{
  "hidden_size": 640,
  "num_attention_heads": 10,
  "vocab_size": 8192,
  "norm_eps": 1e-05,
  "positions": "rope",
  "attn_scale": 0.125,
  "bias": "none",
  "init_std_qkv": 0.0174,
  "init_std_up": 0.0174,
  "beta1": 0.9,
  "warmup_steps": 258,
  "decay_fraction": 0.902,
  "final_lr_fraction": 0.02,
  "batch_tokens": [65536, 131072, 196608],
  "doc_mask": true
}
MLP neurons of a small language model. Each row is named by its layer, matrix (up: input weights) and neuron, and shows model dimensions 341-404. Each number is 200 + 30 x the weight over its row's rms, rounded and kept within 0 to 999.
After each neuron's rows is what it responds to, as a language model described it from the Wikipedia text at the highest values.

L3.up1817,230,239,216,215,218,251,218,189,212,196,185,227,180,186,226,186,179,244,246,210,207,216,149,189,214,169,206,185,191,193,177,182,211,205,201,215,163,189,234,192,231,230,220,206,170,174,182,192,140,130,202,213,199,160,206,216,242,159,187,212,214,175,110,202
Tokens just before a proper name is introduced, such as a role noun, its end piece, or of/a/its: writer, astronomer, Emperor, offices of.

L4.up1759,169,173,216,156,181,121,216,219,188,212,181,191,243,240,205,201,207,267,184,230,205,225,198,227,235,187,233,192,202,191,219,247,227,168,220,203,171,228,174,157,163,156,191,167,131,189,198,209,152,217,151,191,237,216,251,169,199,226,215,249,178,250,219,216
Word-piece endings that complete a person's given name split into tokens, mostly in full names like Aug-ustus, Em-ma, Syl-via, Ed-win.

L2.up1073,201,112,205,202,193,197,184,193,187,235,168,251,182,238,204,177,181,189,194,209,197,237,195,212,209,179,231,186,213,209,180,207,163,191,192,176,171,188,144,149,226,249,224,227,150,147,205,161,151,228,179,214,224,212,217,190,204,206,232,197,231,225,171,214
Head nouns right after "the" that name the article's own subject, such as episode, war, Division, railroad, campaign; also the "per" piece of "Paper".

L4.up2996,175,162,189,143,272,164,190,220,188,191,208,178,212,212,213,180,205,209,193,210,191,229,241,137,232,181,198,150,208,205,219,265,179,176,214,227,193,198,145,158,195,163,273,136,239,201,256,210,173,192,262,191,201,180,203,173,168,193,181,200,209,241,214,172
Word pieces or numbers that finish a predictable proper name or set phrase, e.g. St. Louis, Game Boy, Cold War, District 25, Game 1.

L4.up1559,158,190,210,186,212,212,188,221,224,182,198,190,178,241,257,220,212,160,219,201,229,209,195,201,224,199,233,209,205,205,208,209,201,199,198,169,159,218,226,206,138,195,243,209,202,154,236,191,254,250,186,190,226,233,226,234,221,233,234,245,139,161,211,218
Single-letter second pieces inside split names and words, such as the s in Weiss, the u in Liu, the x in Marx; weaker on in, into and table line breaks.

L3.up2935,192,212,193,198,200,195,167,239,209,165,184,168,248,173,220,177,187,192,187,140,203,165,199,191,237,189,167,249,208,181,188,208,195,176,207,235,244,192,212,276,215,249,220,267,218,250,227,258,189,173,167,218,243,172,172,188,206,175,135,214,149,211,251,148
Tokens partway through personal names in lists, tables and citations, such as the period after an initial (R. K. Nair, Zhou W.) or syllables like Gu-, Bo-; also stray apostrophes and number pieces.

L2.up1442,227,144,204,188,184,227,235,215,184,236,198,182,176,186,274,178,204,250,179,198,228,168,190,265,244,218,166,213,209,182,185,238,204,254,180,228,187,150,216,221,187,202,167,238,156,208,206,178,202,203,195,192,187,186,193,203,231,183,168,150,175,247,144,203
Mostly pipe separators and blanks opening or splitting table rows and headers (| Title, Candidate |, | Census), plus digits and mid-word pieces like ber, ach.

L3.up475,195,169,240,197,149,168,219,223,202,177,278,198,170,187,177,213,131,218,147,171,197,227,184,215,228,198,188,185,222,158,212,186,193,183,204,193,201,208,169,189,181,206,182,209,213,144,176,199,215,235,185,196,201,118,230,127,222,225,220,216,200,170,196,178
Mostly the last digit of four-digit years after "born in", "in", or "since", e.g. 197-2, 200-3, 199-5; also other digits in tables and occasional possessive 's.

L4.up429,261,181,195,188,220,194,236,195,173,157,190,161,171,239,218,193,203,184,226,197,219,199,222,220,212,167,199,151,211,226,241,205,214,157,206,175,212,166,104,172,215,176,276,247,195,199,222,209,180,171,195,201,213,173,186,221,214,195,206,214,196,239,121,161
Mainly the first token after "born" in Wikipedia bios (5, 1941, April, on), plus mid-word pieces of place names (Lewis-ton, Dave-n-port) and citation punctuation.

L4.up2989,225,249,231,211,156,211,160,189,177,178,199,173,221,210,212,221,198,217,209,227,184,183,204,224,162,202,206,193,231,163,240,273,196,192,204,192,218,163,285,205,173,225,266,198,206,171,193,193,169,194,251,161,178,180,206,209,256,191,182,202,160,195,173,154
Digits inside years, counts and scores (199-9, 173-1, 7,184), unit words in compound durations (three-day, one-year), and article "a" before quantities or nouns.

L2.up1638,214,231,184,154,140,203,142,200,214,188,254,196,201,176,243,157,194,200,226,165,207,191,254,182,148,173,194,239,182,195,243,216,205,178,200,244,192,228,206,191,168,185,177,175,201,218,196,186,164,212,164,216,203,231,174,210,216,215,204,165,174,237,238,200
Month names in dates and "on" before dates, plus "according" before "to", "years" after "many/several/few", and sometimes "it"; examples: December 1977, on 14 June, according to.

L3.up2122,184,214,185,186,172,239,179,199,223,242,177,159,179,192,184,238,166,182,184,185,168,197,172,251,214,217,243,281,167,200,155,216,204,177,216,178,185,178,235,182,218,249,157,186,161,229,207,219,203,190,192,239,163,214,217,208,226,198,225,237,224,262,258,238
Word pieces that continue or end a word: possessive apostrophes and plural s (club's, lands), name fragments like Ant in Gaslight Anthem, and end.

L3.up298,180,236,233,209,248,175,215,194,196,230,198,221,204,196,211,177,197,235,151,231,163,240,204,221,162,221,248,224,209,185,201,210,221,213,183,264,179,145,188,200,159,214,130,186,191,178,183,140,234,238,221,157,163,180,169,230,187,163,264,211,189,148,200,232
Mostly the preposition "in" opening a phrase (in the post, in place, in 1808), plus compound hyphens and prefix pieces (Quarter-finals, sub-, trans-).

L3.up2560,225,215,225,193,164,161,197,218,222,232,139,194,217,209,202,140,215,230,175,165,173,182,232,186,179,193,186,191,172,205,213,221,178,174,214,186,269,210,214,179,185,220,187,219,206,143,263,185,227,176,236,214,168,216,196,212,196,216,188,186,174,182,164,158
Tokens that finish or continue a familiar fixed name, title or phrase, often in tables or lists: "of the Year", "Sub|mission", "Water|town", "All|Music", "Twin C|ities".

L2.up1448,173,220,253,200,243,203,236,191,212,253,230,222,172,197,189,162,155,229,218,171,174,194,170,243,206,202,152,213,203,245,175,216,186,176,202,246,188,218,243,199,187,228,190,165,246,159,170,174,196,193,186,138,222,193,153,183,212,169,212,189,177,257,184,205
Words in wiki tables and fixed phrases that predict their completion, e.g. Madison Square, electro(philic), goal difference, Original release date.

L4.up2834,249,193,216,200,221,136,183,232,194,155,178,199,207,203,228,189,201,170,183,225,199,214,205,174,223,191,194,261,246,223,198,224,202,204,202,174,158,189,185,148,171,210,202,221,201,152,239,164,124,202,179,186,181,224,251,200,290,201,170,238,183,193,194,171
Fires on two kinds of token: inner pieces of rare words split into fragments (intim-id-ating, cor-rid-or, mi-s-chievous), and column headers right after | in wiki tables (Votes, Time, Name).

L4.up2501,189,181,210,213,216,180,201,252,208,206,198,224,228,223,218,123,191,264,178,194,246,193,227,224,181,157,187,251,185,215,187,232,199,205,215,270,242,194,215,224,184,158,175,174,195,219,214,222,178,189,244,211,178,214,209,180,188,214,260,174,240,198,177,269
Three groups: the line break after a "= Title =" article heading, digits inside numbers in tables or coordinates (1,168), and final pieces of names (Bar-nes, Desmat-ins).

L3.up1710,176,137,154,164,177,174,206,219,212,206,190,173,198,185,200,205,232,219,222,224,183,156,145,164,167,179,256,216,186,209,225,198,164,214,202,210,186,173,244,221,211,218,211,212,256,200,201,202,233,194,176,152,166,242,158,195,206,226,185,211,209,177,148,221
Mainly the first word of a wiki table cell, such as Total, Year, Number, Score, plus digits after a dash or line start (2022, 1617, 21 May) and word-piece continuations (-ly, -ad).

L2.up1658,185,202,198,190,173,261,191,197,188,203,181,206,211,198,187,178,180,211,196,200,202,225,199,204,138,184,199,163,201,248,221,240,176,189,177,214,155,276,71,179,206,251,185,209,172,233,186,152,179,244,160,222,186,189,211,213,187,190,207,222,221,212,135,242
Pieces completing proper names or descriptive words, such as colors (white, red), places (Denver, Angola), initials, and mid-number digits.

L2.up2153,155,195,204,241,143,241,208,215,203,219,167,208,205,213,254,175,166,241,232,238,258,141,206,201,183,215,249,280,188,167,182,231,196,204,198,173,229,231,237,162,193,157,187,188,184,237,164,241,254,240,253,196,218,237,188,190,225,279,163,237,241,202,146,182
Continuation pieces that complete a word or number already begun, such as the final e of Pope, Carnegie or Constantine, and digits inside years like 1938 or 2023.

L2.up2828,183,158,186,166,186,208,186,177,207,211,153,129,211,233,164,227,208,232,149,174,180,233,201,209,151,197,248,174,220,189,166,204,184,221,201,238,139,209,147,182,199,170,204,178,219,142,198,136,193,189,201,123,195,152,178,172,172,149,209,213,219,204,193,182
Fires on tokens whose next piece is highly predictable, mainly the possessive apostrophe before s (album's, Angola's) plus Semi before final, the period in U.S., and middle-initial periods.

L3.up1560,182,168,212,243,191,190,169,232,188,138,205,154,222,202,164,130,239,172,195,251,208,218,202,182,223,211,212,194,194,202,185,232,196,214,193,276,205,188,160,202,214,221,200,148,183,127,198,190,210,242,198,215,194,189,208,186,174,198,205,229,153,179,217,228
Fires on the newline right after an "= Title =" article heading (people, places, films), and on mid-word pieces of proper names, like Je-s-sie, Pe-s-catore, Ga-s-light.

L2.up378,170,158,220,200,198,252,216,202,221,247,198,198,149,236,218,181,185,196,209,255,221,197,228,171,198,180,196,136,222,212,169,168,182,158,226,227,202,220,233,216,142,227,122,206,137,164,197,180,191,207,238,195,194,145,225,216,196,198,226,204,203,216,199,207
Mostly prepositions like in, into, within right after a verb or noun phrase, e.g. "took place within", "wanders into", "position in", plus some word-initial fragments.